Weights of a small transformer language model: RMSNorm before each block, no biases in attention or MLP.
MLP neurons of a small language model. Each row is named by its layer, matrix (gate and up: input weights) and neuron, and shows model dimensions 32-159. Each number is 128 + 24 x the weight over its row's rms, rounded and kept within 0 to 255. Numbers have three digits each. A neuron's up and down rows have the sign that makes its largest values positive.
After each neuron's rows, "fires in" lists the words (lower case) most often at its 100 highest values on Wikipedia text that the model never trained on. A number after a token or word is its count.

L5.gate389:129092128123139121178145126149157138123128143125129118114086139184179175136182103146120096108132134121140123155136103099124134105132144119179123124150111196130087142120167145150125132083136131134159093130140077118137149158103104091153125095154106090124098143146107146125119133094153126139124143124116100147089141099107143116116121126141123113130163126109127135104146135140147153136104
L5.up389:099162058131077137130127164175090180105122154095122100182179096121114113157160116106115119134119114149112156121128162119143129141112181121095121106116130113130122126138129123131124141094147125135172166105117133114101120148106132142105181123079127103138124095158110109127113124112126147089117156119111109125115134157126118115135146165146104165097178110087120111155118141131123153115107
fires in: "an" 44, "one" 38, "each" 7, "a" 5, "every" 4

L4.gate121:114108139092123127135148111139149145074157165143109121123090134163166142155118127143154167131171109125122131148148125117128145140134121116113110111123136114176089164141136173086131152155122123123143122085145080104125150185140122139131103119143135128157089132120107113124124096148107136142154153073138126135125162136098182089104114128111134136173153147148089094169116099111103175137147
L4.up121:139131151084119143093116149108139119096160171165123132146124176154173157146144123170135090174177104091101100120131119082116132109162128152110140132116154141139135144162117125126106162125110120072114080119134118123169157128116128167141146130130145127154115132130112114087158136162106118147108131054120107147115145126138173098105115135124104124128144152148143120135127104104117174125089
fires in: "was" 49, "also" 9, "later" 7, "officially" 4, "formally" 4

L4.gate249:133124093167126090141146133098110096173129127136103119128149114154136130164069135114149117113119078155136122140141127125088082104106140112119127129144096140103116142139140147110132163109087104132102100149098125129129205145160154112157116125137109150161143150117112130176097126136134144116146120126114128141134073129131072111123172143125100145137125141122115119097111214177127142171123
L4.up249:164121120109116161096149129122118133158151148102098130160147106142122157176128092087118103139129096162145144052114081172144149140160157127122107123144120135116151121113132157181120141129153128062120123115111163166161165106124105133196119161084140127114124170122095138131106117107109137136155149098113098123119130139165119087114135147140084142113150127099161128131103141133128140104132
fires in: "of" 32, "at" 27, "total" 8, "its" 6

L2.gate418:105104134133090119122171084151088159157151099112112150142084089130154161169122149099143098112098122130158128119107104144091114150152117131112139153127138120112134132117167131166129135122103111110132117133144177125107112118108117099112111108159133080140158106101076136150123144116108114135130127136142173123118098153126119153186158116126088166133087114130152141128150139149104090178068
L2.up418:129149119109135155127132153116125128103149109137136171070102121107117105119118110124094105154117146137110150118164135126143136128106113120131138118085099075108084099129138126147079113123172149132133126131166120129074128095131101137139135097135124153167119128138131138159147154123170144124136094117129113138102139094126100089141135092157107148118106185108146145149125116118133160109128
fires in: "who" 49, "having" 9, "never" 8, "i" 4, "but" 4

L2.gate14:177151127134139096111121105118121114128135120154091161114130130106117105180139119135083064131110188140111187130116145132129107138123152114109162108103117116155188108121165144092122120106137089118131180124125103133093137144139115097128118130114119172141100110166121133161136116062134155111114103117151128130117127135110125149116120128115118124162148139142204139077138085134164136137138
L2.up14:138152135136166163136118087136113136117081090155126127119103168101179103121114108179110074144115122110087102117111079111128120132138168129096165156133105118157125121116141132148101113129116090158114107140129154157088086127108114091098115103145100136082164133162112110097130101096152164132150133103105097154134155109112112099142130111103128131125111082160104146148157136177109099119162
fires in: "with" 24, "released" 15, "have" 13, "despite" 7, "record" 6, "scored" 5

L5.gate260:092139111176129145128155112128092105131144115117105124133163126172156164168107120123114131136152106123142108108096101119138135111107136134139104124131144130109151128088124112124156086093112143126120125130109133124107183102098122174172119104107086064132120146116133144161139127089105131107131136108161096103092171149133125112157123153119115136126127142118151116151120121162100110153137
L5.up260:137158132115154093125164103110164171111108123143131135143142153107154160118089152131135126154123096161129101132124121106106113120122137128125166122094137155146117127117095102118130119156142110140104122107166129131078110143141120138106134128113132102151096129174167136155154099097162142133113127071133143115165097100134135117144129134116169189098116113123161207160133117111130117158094
fires in: "be" 38, "become" 10, "is" 9, "not" 8, "s" 5

L2.gate233:145060139107126144124148106108131111136132154073126102163177145108139151117152129112096142117158062091127131114091159134123157159128108109123083111104106114114139178136152136134139137129081152119185148104135135106167164173112168124099107128082120126158120148085165128120119108126135134143144129089148111131098151136113071128127104130150098120137147126114093148116145090148148180153110
L2.up233:123100159119124161116143128142160104151133171104150067158156163117104126132149113144115168081114111111105099120145133128111148157140119126134106128110080130099097136178099116087141113133095189127150105134155117148113111142126146121095072090091148124144092127130127127158085112104130148150120165124097118108139155134149101128079110149127107098147104161143106160097162137121141179132155
fires in: "july" 14, "december" 12, "august" 12, "september" 10, "by" 8

L6.gate148:114114123134084115147145157122179176172121105151070157149123132109150133097184108100122101120122139126130109187137131119131104138165138082124101131091116118115164154136090167136107132111094129141135163110121101132171133157131143105119155120131105153095118119140153135104132099139126128164130123165113106140145147121092131157148117135171121149129125107133121160141124102169168124182139
L6.up148:130163126142118138117151165146130107168171162163156100153116129142104099118156144172132103126142134100121116085111141134145101136113142164093164094062168113129168106141119110111126119141123101122131129113115137103121111120116118120180134128150164131108146128067133127131136154128099117108145073152084148157134136107133112153154159139088095159115115111118153147170103113128114120127122
fires in: "and" 62, "or" 6, "but" 6, "also" 4

L6.gate481:114120157128142121108149139108139165112130145111150118156133155104118179154119158115108132141170150109162163109119137139108097115104112097132076148145196138092119116087088128090172091142154121118121153114150150159097138140107144123116086108101121122132071164125095130156128099108113133107164152104132112110093114102144138128108133146108103120120101119118187145133143100139161112156111
L6.up481:144145167098142096101130129136145141172131139145087119156128137110139138134200135119171084116168132152173117120104142139152121093110111127102110157139139188109121098138089130131106130133100125113127147101143121130117134167119113161162106156106119092141138124167144114176112143122101086118123091089079157090113104118152115159124115104103154152157092154126163110108094151140164098132097
fires in: "is" 82, "located" 10

L5.gate101:113133103123082086110113159150126138117115137131133131086157108104115133161136141107117124122133141176161123179115153138127133131128152145112112163148129142156099118146124097126178181132119136111066142127103074146104136084141130104109113085144147087154151116120134116060130126117165125148121162133127164167136129102092163126113092164102103122137112151093123124161105121089132148134163
L5.up101:099121120091112111096144166183143139095124128131105186106080095118124143153139083139078173109155170154128137157149140110128122141126121167120100115169091144106125106171123090120139145135132130129128133104113147163095123111106172106159120124115138129143156129120090121080138110128120091092166155090115125159119117151139135106146143144048128139126133162122165148171125148147130155137124
fires in: "2" 28, "1" 21, "3" 19, "4" 17, "5" 5

L6.gate18:134154119136141102117135123149090155123123136105139134123115185159123115145159118137145124120090116131114103120140138110127122101124126116086149153136148126109142146126119104109130146142137134123156160115102131116133188138141132131106113090111124132128117080150100130077158181117144105077132128122084159146128190135074127071133132132139130074126112142154158165163103148120138136115140
L6.up18:141094152127121122127118132174090137151138108126104106170088110162142099092132090134119136091085170181151106145091132140116121078140091100128134080157143159101153109128164123125142147151119106183102135134116119108098109122113145097146116126125127150106153152128141124105129112116097144128171111129108091106164083131133110129110131125141144170109128137111148123129104108107103074114101
fires in: "however" 25, "2" 13, "3" 11, "2002" 6, "2012" 4

L2.gate228:147158134136124145131146091145096164152151132168108142081152153161142129155145129144147132119104072152119113091098118145157146174098117155166143124104133147117140120113130154146151118132144187134115121129145138093073133177119115108112093128152104138139128113073100115121151112129153161134078132108130075130130095115072133103168117131103112095142127089091143100108132116114119082137165
L2.up228:127143142105114150153124078107086149116123117102130126115119155131190147127127129100162097140129087168147120126098114129187129100135107152137162113128096090107107094152131162132098071118165177169072176151134187126097177151156144069116155124145163126125105103077124109151131175124159138120125112133133146137129095109096094109128114142148100131145124091151149115127160118133128111102103
fires in: "had" 19, "began" 17, "started" 7, "finished" 6, "work" 5, "found" 5

L2.gate57:146127102150155138105080100122151150158139089097146161127124112109113112145138119159134148148111095134130130142167111110149087116118158104129170125112107092080107123091141148112150128088123138158106131122101112161104108124112165143113113124130165152121097114139113142059151122120143130079122138097153118133156113141119103090123126129084129171119107154110141086090127123135164137120131
L2.up57:116098091113104125136102100106148123152139102094155168139158130120064080130145111159107138176124115145120105143140092123140099086125184089109146147154107132139129144121168127103145105101118141142122123103098126145138047101088149127093135129142120125106110133124142139149107126167110115140102104134124133141147144109127107101121143108107161158097096179076134124125123137129139130124119
fires in: "with" 43, "released" 14, "as" 13, "only" 8, "featuring" 5

L9.gate117:187122145107134115158149117136147173115152140092120105184130126163118149164130153166137140116148142157121126098133096118081128117137117123113121115130149144144105115109120114140129107130104135135166128147117108157134099146115095117169105148113085116125136135120169148141116085150145122149112140154170056101095137109141103171142117106105129153133114132109142117083142096145107151165168
L9.up117:123119160173110113096155123125137123093136129133102121161167121112179159141123110095124143130125149120110136097111116178153146110097146142099093127138119119132162121149147116144117099150100155135077163146159130104138147162145133144103113138148137133114103155150108162063129142139136134124126142127136127121147122091088136166134129101041131112136099084116127143118141100123108123170086
fires in: "was" 66, "is" 10, "were" 10, "not" 6

L6.gate334:133120166140144115144137161139161128137123138098159136125130210084126093134143133107099093161106097121174128128156100172111120130107164118076134139136157143127142120139121061127139137121083090132131135149154102139084139099086113114090116081142161110176117172147143122140136123088095136107102129133130125152126145140114101117123096088119088102135156132086127115133113114144150148117143
L6.up334:141091098140159150110132167141116147163134105119128152129177100136167119092121105106127122150104115123146087126130136156125110129148139133091079140098096119122155127096068130129102111134175068151125108103128106083117146133121139090113114099082103156137129146114137130105140172164129132121131134123134139111109113102136144101130115134085173138149105152154112144117099134096105109132112
fires in: "but" 36, "as" 25, "in" 13, "due" 5

L2.gate294:143148100146100149119134114142122152112139136132147129120138153082140137172153158144119071105072157163144144115121119149121139143126099092151135099093102109084122076119112110134129142144066096151126097096107129119084159146117082101153089092132141120120153101108112149108124114156107142147141152106114126100133155111165142170094153127138038159124154122138165127162120149165119105115124
L2.up294:126130109114102142132127104094151151131083121134110118107143166130125137169152142126125106119115137106113136149119093159106164139112125084144107100131112146111113162114077118126170145121059114119099153110103151149074134177152114119196125092120139141134158127082143126100140082128113123129139099108132114108113134116153137126143161127138107136104171165109201158164154137142136120095174
fires in: "more" 31, "some" 30, "most" 25

L9.gate333:089116119118132158128135088133161145134171107101118152147136149101138146156141171142175129120118107083139095109119110132165129146120139137129089117082168104111124108119133146157110080118122170132122098176126142098160145139166141137107105109124134124126081076065114142120138154134091171092108134106140113097120129099137107106117112126133102116161164113153107143151118140149120118141151
L9.up333:121146121107111113131133078163140155122188124144133169125139153137125150182133108131147144151120120155129122143080141120182103132115123125108163141113119135138095146104131112115127119159112108148085153165113111093126075116161122127122114141156140124160138112115083131090119151130140156080075091150157142161163112082097111119137131087113070097112152134155148127123134130152146155110101
fires in: "began" 17, "of" 15, "started" 8, "continued" 7, "for" 5, "and" 5

L9.gate330:124132110133091133105152111130106140153156132125116154106123163145153155120112139102108114147134146107117127142122114144094126127115106124119145158109142100124119117109111122135099110091095145101098155119150090081096176114110155128155064146104130092151119133122162114116105108151101118154129130135167107115090104027111131135115151123110134103147125115131153148159168124099116174140121
L9.up330:107122137146125155102113125180151128118119117103129152108108105125112122104115139189138096195154112143130104125124139093095143151148130127106134105141118077157094105134168176176104134116119127122136145125132162127147139153086111167154149185110160156068139072164124115140092187089128081092126110120117121127128125127141171148127150116141150135113122132113127158125104119107149115136135
fires in: "not" 36, "to" 28, "t" 8

L4.gate414:153147100128098167153135106164139150098066176155133159111125135130128137118125108141114109123125103127074136103120134141169145121084125154125132110094117158134099103147140100113158107121086118107134114085087102147096125164155158101165095121155149102118126172159147124158126127128080100134107137095117129132116137127158145097140149112131136139121089124150136110116054162114148128087162
L4.up414:143157122108115090103094160111121115127133084098105117157177125153128113162112177141121126101131157118105110088123139116147197142141133154186169134120106087178129107131119145118143169113116122135107155123131140161115115149116127131110141098175081120131145112102154114109154084113145148113148134155105115096126156137135154158117122149127106151091123119128155133169159146161128087121107
fires in: "more" 32, "most" 19, "one" 11, "too" 4, "an" 4, "some" 4

L2.gate83:127167111153069154111115141135174117120131117131097101121108126147086095120114138174127142150134120096096142116070151119114165092095080121155145168161109117154110136130108074111140132129110152103112143139154102149157133157140160164154073126126152144148104146076151127086098151120099166101105091103163162121142144106111130085128142190156107154086124114108166139144126152132129156142139
L2.up83:108139137129063127128143144146157118106141132144143098124115174174138121116088117158097175118102112116099124073081132129137152111120111130104148131135137097157101113154112095113181097129136123158106119164145112156161144187126131147187116157094153113168120151073143139106154146133159177109130100085127152143146133130097120124134126164138123140139136134079125142126133101142089168136157
fires in: "as" 36, "became" 20, "him" 7, "was" 7, "also" 6

L6.gate213:149149116147121143144137105103083126152108138101153137134161088144135133092168137140113168170121118110143143136114131148142078136156112103057129131125106138121123127074157117127173124088138136112108120144089100125087110170133100164156121133144122084151132153123103135132162124151121118157126145096181096128125141158139137123158104098132111116124145113135169155146130160104153122108130
L6.up213:145184117147126112138151118124107112126127174119135145133164121155097140140163109135108140151130166173123142119107149150128128135138084081101141137157121113144110093102148091116146143138147161140129162174117128139128114169143096134138122157082131126109103141152149118097154137138113142155145160118111100121171164187107104120132094088170127133095149134119144126108159137120133136159129
fires in: "is" 41, "was" 14, "has" 10

L5.gate379:114128107124079144109116132139128189116142113101070070151154133117124143146111128101129082108117141126144114156122118139124099086110147164132122162113078122127113142131163130187120130129113139152137101126119132138104108174124123130147170149129100148098140124106107115142127099122129122129143125199165152115100088115151145088127140091125103138130105106115155115137112157144181142115092
L5.up379:119102146147120108118127098156159111158081119122085142102141112136171151145166147123126132148107147094087151111122132119152150198145135088062096128178166115150137184093095101120115122126123130115179119127153103148143136153129103108135086114125110088093136146136110123161145139106131139123167135107085096137119161088138107092125142149160130150139134123131165096133134133092139114126150
fires in: "an" 90, "a" 7

L9.gate95:127157101093102104162130094103089132117106097096107162160141101192154125089107115138112122144150072113108118131140120089120142094118125077149122077148187145136128113123145156100117138137135107122097146100140167144151137123138140131136152125145117111072123117094125175079147112108121118134116063120163124111145130151115115117083122109104124091097119116097140136123104140124175134114123
L9.up95:154104137097112144125149072161136121145145134119163136190131099158118149101129134129116116115119185078126097124146112119126118138090062089137116124154169121111103105132178140121121153125139078164121185102115137133129165153111160117109128152156132122111086110118125124136165116155083118106102107136111106114131177166169078132167091135115124100145133132114113115094102124118104157144120
fires in: "of" 52, "by" 7, "in" 6, "the" 4

L9.gate416:122157131096120107119107130124142127157126133128125144158165132117160112119088079162147092169114136145122138158126129139117130140199082113166105120093152122113138094143092147110135130113132130113128093116131080120161116141150099095168102144095112102096120103146118136130107118085097113101093124125134107101158079103130149145123124143106116173102120076117135121131130103137129119151109
L9.up416:099133107098098112124121062133118128113123110134107159099134143131115119147097122155098111144127119111134133125140141121136113119138153132110089145135137154129116137135131116107107108136157143141151108088138129137121145118141089115156123188063130072113122105094127126108103154159095142134123133105131124145158115123151162173159103126127145118129085123134101122158128152109172091118086
fires in: "can" 17, "not" 12, "will" 12, "could" 10, "might" 9

L6.gate2:129144171137160162118150147150101127131162130132091099115126149138112163141094108153114143105166071157139132108158173121118123136113149116118100161132111149135105093087157127167116141125149142110091124108080159095118120113100119119094114132162086156151121094143098108126125117143150090095125137136169086107123146115097130144138160129112094156076157140116148143101128126125153088118148
L6.up2:103094176092114144110108131110100130136137135146146145085146104150149123135169141149102126119141129171116169072136117130120149115120106116113128110123120106145140135144098092093162124125094142106126122149152085150141123117101132121133088143108126153142161119123097125143134135116113112099156115156100163072149166129147142145096107159168128128101132123153156114138113109097099140144103
fires in: "of" 49, "and" 28, "de" 7, "they" 4

L9.gate413:156115163114138130136145164120131164164081082142113132113119132156133112136170135119109099140141083106117094115184123047131154101122109126108105164117158119097099133111138156140125056117107153105109155149099090137095135174138147133108144075129063106097116157140127130119153100131138116133135142158129092072141110114148120103132113106119115154147136174146152114124158122130118147141138
L9.up413:147095109098064138132119138115121132132139123123113131131165115130100131119167117106147086153108154153131130130161126083137123136116127107135120126145170116132152142103144092112130102137133116165128145132116185120128103181142160099110159096099162154132132149203134120154136147095108143123152117110116120123109147119163137122130074099131134181135180112147093138123117127133141118139116
fires in: "1" 26, "a" 14, "worship" 11, "1st" 8, "0" 4

L2.gate109:128133106123113129119084143103123181115137099128109135169132108163147162111086079120139140117147107148128142149151127127089107121110177132129138103174084148058141151119118106161116148129132119112122123122153094097090140156074147122145125103111161135138130103102147127143139100134141146150100143130156137104154154152101170140094117138103103127151126149097151127108089093158176130144180
L2.up109:137120086132128110142093125145130148106134120080162144142144149120125133099094068141132143086125106128129170149142094123087133155129184159097119106159108136078144125116139093169118149114126087108120143148148130100108104180113132102124099122112150096143120133147145141152142053132115118136147159129147124093113124146121153119126117137116121151139129158112151123117114114203175126160168
fires in: "le" 13, "du" 11, "van" 10, "la" 10, "de" 8, "pierre" 7

L6.gate471:103139130139113123175131159132129099146103105107093131165155153099109141089114160137137118114127157119139100118148122116130124079121180101122127136109135129136138110115145154118146192090105173133106097123150119111058130090139095111125096151121128119102124150132088147086132122116123129141084112174134131146122107141126128092132100136127118133180136122161094097106126144144112166128104
L6.up471:103095150147140152147141140149128170136175099142130134072120123136150168119124111146206136124117128088144117161122157176101123071155158099116156141134135126141129143096069146165135102156162119143142102107115104102165148088120149150094116144131109146141120148122108137162164144143103132190123124157157129102111123113159133128144114138117095139105102141117175116118124087109139162133116
fires in: "made" 20, "make" 12, "making" 9, "trompsburg" 6, "raiders" 5, "tracey" 4

L2.gate190:147121118137122115122106107121148144170099097099101132120113116098114132122143142150119099151119137150152105078126058139116136098100129086107140124109171141128170123112132138152125127127131102154128135127145141112151103128149115158113105137119145101125103139069147139145130137109123128145137096122139115112132132124125126117137091122195120095178140138151140140123167100103126127142141
L2.up190:145114123160150114132146091144091167159124114102122147133139127100165115180110113134113075112057133135155156077115062117162164137105121135075119138072157159132161110125095133149091105090136112143142132124183118109172144150130115132144124082099116177096148162119075137161161139109118160158110105090170122110145128144076100140135090145124120137143116118126136153129127109091125117153131
fires in: "with" 44, "to" 18, "despite" 10, "of" 9, "for" 5

L4.gate141:112144129131134132117127143119180098164174126143161125092095162150127141154128116158131143096077109095124169153169126140119132135072127145098109140145068122098140147144121120169100142138105167118133139113138170176049120106114125171151148101147155146142162129130125120115106131105131141115183115160155152130171141130114147137104138139133115129139165123130132137123084118167128185131117
L4.up141:076107102139136138127149188129153129139151095108118121140119164140147157123071118143130105126113131129181142129119104137078136155138138098156125102114112165105128160107130085125119116149066130095138142120070108161075124132117141124095108160129143141154166109138143145091107091124181195136153104128109133148149179137099128158123121114142101120106130100147105118112125109186119136145131
fires in: "the" 40, "on" 9, "to" 6, "of" 4, "in" 4

L6.gate434:124100115123123088129134094163168154124145143140114140100160113156135139143126110149114133166099121136065139114175162118126131131166134113108160175099114124147114085121163132168132142118124133133121166117144074119128138183104102176156142154111082132150111123142141131132125123158108134119122134081193138095113125118136179061137102145075125135094120101104123131114154127112107115155135
L6.up434:130132125107110107146135139103080168126139157145119114087126136151159172136146101131112125163136129162109144091141107095083153122158140084154156119106156121157159128130095092144168147146159146130106121108135145121130144147110114117168089161130112121117152091152102125115120130154143116145181162133152105118102168113124098099124112138160094144094098173082177131149103097129085110115150
fires in: "was" 33, "be" 11, "being" 9, "on" 8, "is" 5

L4.gate172:159162139100129134125123128172094105127096114150097169112102162125098144141101096145193104120160121142148133150066107137136128069146125128117114116163112120058121100150126102116160134102116110123118132132125129136082151153154131115104137155127109116137125133129122169119133134109149114129200171140079117153108164126122138079110169132125144146141187113112161136156079115133133134142096
L4.up172:133124107129104124162097136132138135128168130085152124149140122141136146123138106092129132120125133126138129126134119139134152164104118107139134133106094112153114146079125101075136122093101077112137135113091116121125133133148187184122108151095103135090137174091099122116137138098128110159129095120148152129068143142114094128135115100105122128094112155164179155163156067134101123146200
fires in: "2" 37, "3" 10, "experiences" 5, "consciousness" 4

L4.gate418:121095113100146130100123122133125105113208110150136140137139108105115155115088130126128139152120177136149111114124137133123073128130091136125139148125107111095145094159156144117124089088111121176202094133147087131107138183138158160171149159149097136122160093124178113156123145113079094161114152170151116178096130123098141147168137108141154130112157105145117164126133151138141185101149
L4.up418:124134107155150098099130114124126121121141105127066147110117123092169130095118133110079150136114148086128130111120127088103138166146131142104157143140130080171097095141139168126125075149117139087157134094145073145128149128097113139116118132099104077156135111081118139115131126130075147126116148150110135139143126111125163102154108124111127111159166089164138123149162104123128149135100
fires in: "not" 44, "to" 23, "t" 17, "ve" 5

L2.gate107:123106119169116143096159121135095135151134099063132101084111086118116121136121117156116113151131126105089088105088141151128103162116139103142138178098133139120129162103160146120100147152136107090112109136137143111156123130143104121136115137099102167154118165097117110093103128152144116130090078109120118126128080113087161072135074121112166143125108143089135132129147139099135085118154
L2.up107:103121122145150136078133142108119123145103142109120070111144086135091102119107140117097103120166099127135097064134128146102111115111167095103186167106130103133127131114127126123138135136140124095104140104150152122144087073141139104147161136120153165089127129068106110109126133134150146149106065105150116110147125153083121112110093151157146114151124134100139137089134095093148148131147
fires in: "to" 25, "of" 16, "received" 12, "in" 6, "receive" 4

L5.gate64:106118120166136117102110147146118128146175135124075153091135157146166123135104135096113130167100136123121140122156156138116069109148128125116105099150142095130125108142136118151178129137100150115085126114119133179115149142104098126116088098146141114087152129106098129117098142134123171095132102156157141116165127110134154126138083102086145146148123113117167073113133074141115146097145
L5.up64:167121118106168136135165135145121148108118069171120129151135114159132128115182125157154105104150095134157114082119120142119123088123128160115149117120151143092120122113092127113147089109108151085163136124141163112156153130128113184146106094118132153106155146171116120114114173120142132145140093138136141115100150116125117145136081134092135151138163147083103172113138127121089094139083
fires in: "took" 18, "make" 17, "is" 9, "take" 7, "taken" 5, "making" 5

L4.gate18:112159164130117163131116134114085113134123101103132139121094139144125170174143106151142146106144090152128118150156140085118101126111099168161117064123119104128088133160109085152112136141095158159123125061107165106118169170121150155091117132148123127172102134110135126144115100084126144116151157128127167158145126129139124097155109120124116137145127127143123144170087079130153147143152
L4.up18:122169143133151201112123144147102132120149146110156128158109139119114149157103111119115142136092141179116129169148124105148128115097137155165058104110105125127129099171144108125141128105095112136095157102119096130120121144133182143106111103113155173100131120105148139117140082126101141076145120162089165153152137100099121136123123120095136118099157147159103125141115112118133163124148
fires in: "the" 73, "le" 10

L6.gate66:135071156125070094144119127158117136167102117093134112145141136118102127135159114128125129163101118106094153096155109186148137154122120161115152101117134148112148165112103097112087114098120096176116130123141166113072119135160100123072138101147177127139152128086137120132128120135129147115154110098139166159150099109126140124102122123121168132145117175118145110152148180151170138106195
L6.up66:140112172126098118105143097151134139160143176126181103131142113150108112156148137154163117153152150113126107061176067100151102170130137140136085127088102142143120105124131127114115103133134157141168106117134111142096162169136112094162110146105118103076109153142139125167159129117101122112144149132091139141145111073138152148144128126114152100113131133127115142130123175125147128116107
fires in: "in" 22, "while" 19, "with" 14, "like" 9, "of" 7, "as" 7

L6.gate259:164131167122095130139149126111118139135127118198114138059080147141106143130151138145155079110088118173150137120127116135116132129155148162117095141088138143124135167141141125127140120126116122152129118139113085091114111123146135158115128118132120148129157087131073118106072088126145133154191174134131163115160133139095135144111096131072137128123165134130161145158105129143104106112083
L6.up259:111115143122121126061144138133104130133120132164125177097095074160113167128108069175131141103158142102087115111138144137149101151078159102114122122153100130153122100121135107170145118147126116071138165167161141162150126108106123128119157082114131112171099147107133162126117156131116140131138121172099131143149130108134111129144123109146134137132177136166142100116116125112115086109105
fires in: "and" 43, "i" 17, "who" 5, "we" 4, "ve" 4

L6.gate199:118100122136129144114153147120119092150120134089093138119115077131129164187143169107121094114121134116115125133088106092140098158121120195121136110123165121103122106139146143113158120114074161101116133118110120095123157094121128143148116144147163103119180198124100125131081149132111130096139074136132129137112098103090115158070108133120157114096150088123108144132149126128135086174147
L6.up199:133146148151119147106107134145126144125143116131085130168133132130090132148150118100108143107151159085094079078104149070120133106127168163123131092144134121148138094149165123126157133153083096131111128186128096087126123102139089129176128173142144110108138125190125136124121118142135115137125125134067135141105097191110129101160150168131108170143153132133099104087090126124127111113111
fires in: "its" 29, "s" 25, "his" 21, "of" 7, "their" 5, "an" 5

L4.gate113:091128152121131129120153149111143147147091109145067145148144107126112119148109118106133060120118153137124134124108152112126128084119145155137134134132164125114103194113109138152165129124129120152151093123114123070095124091176124123132146145159140071120095141128125140122105119151153126089172092171126144119161151137125130069181132137132127109153167115119122135089151157084168102134113
L4.up113:101139148151120127103139140128169128140129108105116146145138090113129130112165128115147093124138141138156082127127102163130146133112132132099116131130135133075126100132097125135156135105125159132154045144123136117140141151135131114146108141130093074167117123144146130175088128138108153100202113124095125111116121102101110086130134161136124155125170134113115096107122134099139119155101
fires in: "s" 86, "its" 6, "their" 5

L6.gate332:131119145137103130124117125157120128151118143110147149077177148123147135137142094137092100112105129122157113133133125110174115130123105115090087128147085120143153181112127095133119130137115151146143156108135081146129186161108095125089093111120095113153150110154120137136070129127145093099086160112115116124146118087113201120098097167105146119107151136075127127156156150104108135104092
L6.up332:149145128187137137105146157130123113133128139112126122081100141142150139146131118123164125089103144138150115126144112126130099109144127132113123137134069120115136129107140112113140150126144176177176147122106106134151128113136105109105106100129095126129168125174133138133053133092170136061104137154158089125125101148108137138124105137110153126118150129095130130165129157135117132121092
fires in: "2" 23, "4" 15, "6" 12, "3" 12, "5" 10, "8" 6

L9.gate277:139093107132107149144100152135138115158120119122122118126185097144196134169135141126129139156133157178135149144141107103125131148075088133112174097077119094133111139136116098138099136124118145156133128136156118151134166119120146147118115104121157154131169129160117107134078119124112135109122142111158116135118097114111111101106133148140139142126119127105132117095158140127138089103114
L9.up277:113107120173106113091083091130074139133154105105127103197150135125139134099146138179139109113120112042169135138108130136154130111113118143151061144137132128122116174125128126068125136125119113148114089100149144128145158176147095156147100111154101100084142136116118092116109142097129085113109168108108162149099130151136074098125133108149133152126138108134093160126129087104145124139138
fires in: "in" 50, "on" 37, "of" 5

L9.gate135:173158157118089119078145129092129182139142076137127117154129135099115108161150140118087098136101112108096121132131136105159139090110113122116137163124090124115127116119140145108104133203132108104176131118101112137113095159098136118066114144124112114138119125125122068144158130143125085138096106134095156118132134088101142076096133162172161132131119150106136116100128102102138155152146
L9.up135:107119182125109127141106144107150168094131123101125083140157076085124113109123092142161132128139107167160148151129133093127148072123155180150131135103098107140132116137110147133072122140104133133105138106100093120104118098113115140112179121135072134136195150126125119111074091149137115113136147138120164126161149131117153115133097120104148169146157118148104113145098135132150100124116
fires in: "1" 20, "3" 11, "4" 8, "2" 7, "6" 5, "7" 5

L2.gate59:115142103114095150158103133135125106203170093126106171132134109125107093124105107114131135147114149131149091158093134126140111143172063116132163160096129118121141114119145164139138105127102139144114114118095097087154107133110116114135153163136100139137119096084161154100103172179134141170090139143157091134183131133116153140166122130128142155125141109151137126147139153124148137107081
L2.up59:125130104176139110143126105121154127152128125114129147097157133092154123102074119135113094161112095109131078146110147096142121118122102101086170118117137105135113106180151121111127111151113142123221116131158082120136178120113096126127118137138123120189136101107139114128168138141109154121130098139103124136142143108137147128168157124102146147070132162170127125163137144149105117138108
fires in: "not" 46, "also" 9, "probably" 4

L9.gate494:153157177138131137157110097152149106144151136090144074136130115143116125128130165150153113131091119158108121082156127125137134097106128137116090156112183118147128135108118128148135103124127165116109124133098120137120131101125100125096110137115110125131130096121095110089173119139133125161111149132164187136092139103150168111134132162098129146097114111153132136091175139147088104155140
L9.up494:139139130077122104121102140163113134150128125119134123081086101122157145102117088143140137153177099108163112116128116117069147149119163169109136124110130148134100189149166159139128134112112158060123099096138146127109124117106153126103111126128112097166121154122085124104116140138142129128179113140149143105166104133059167135128126131146126148137103114108144113182096111147121137160125
fires in: "was" 21, "been" 8, "and" 8, "also" 7, "is" 6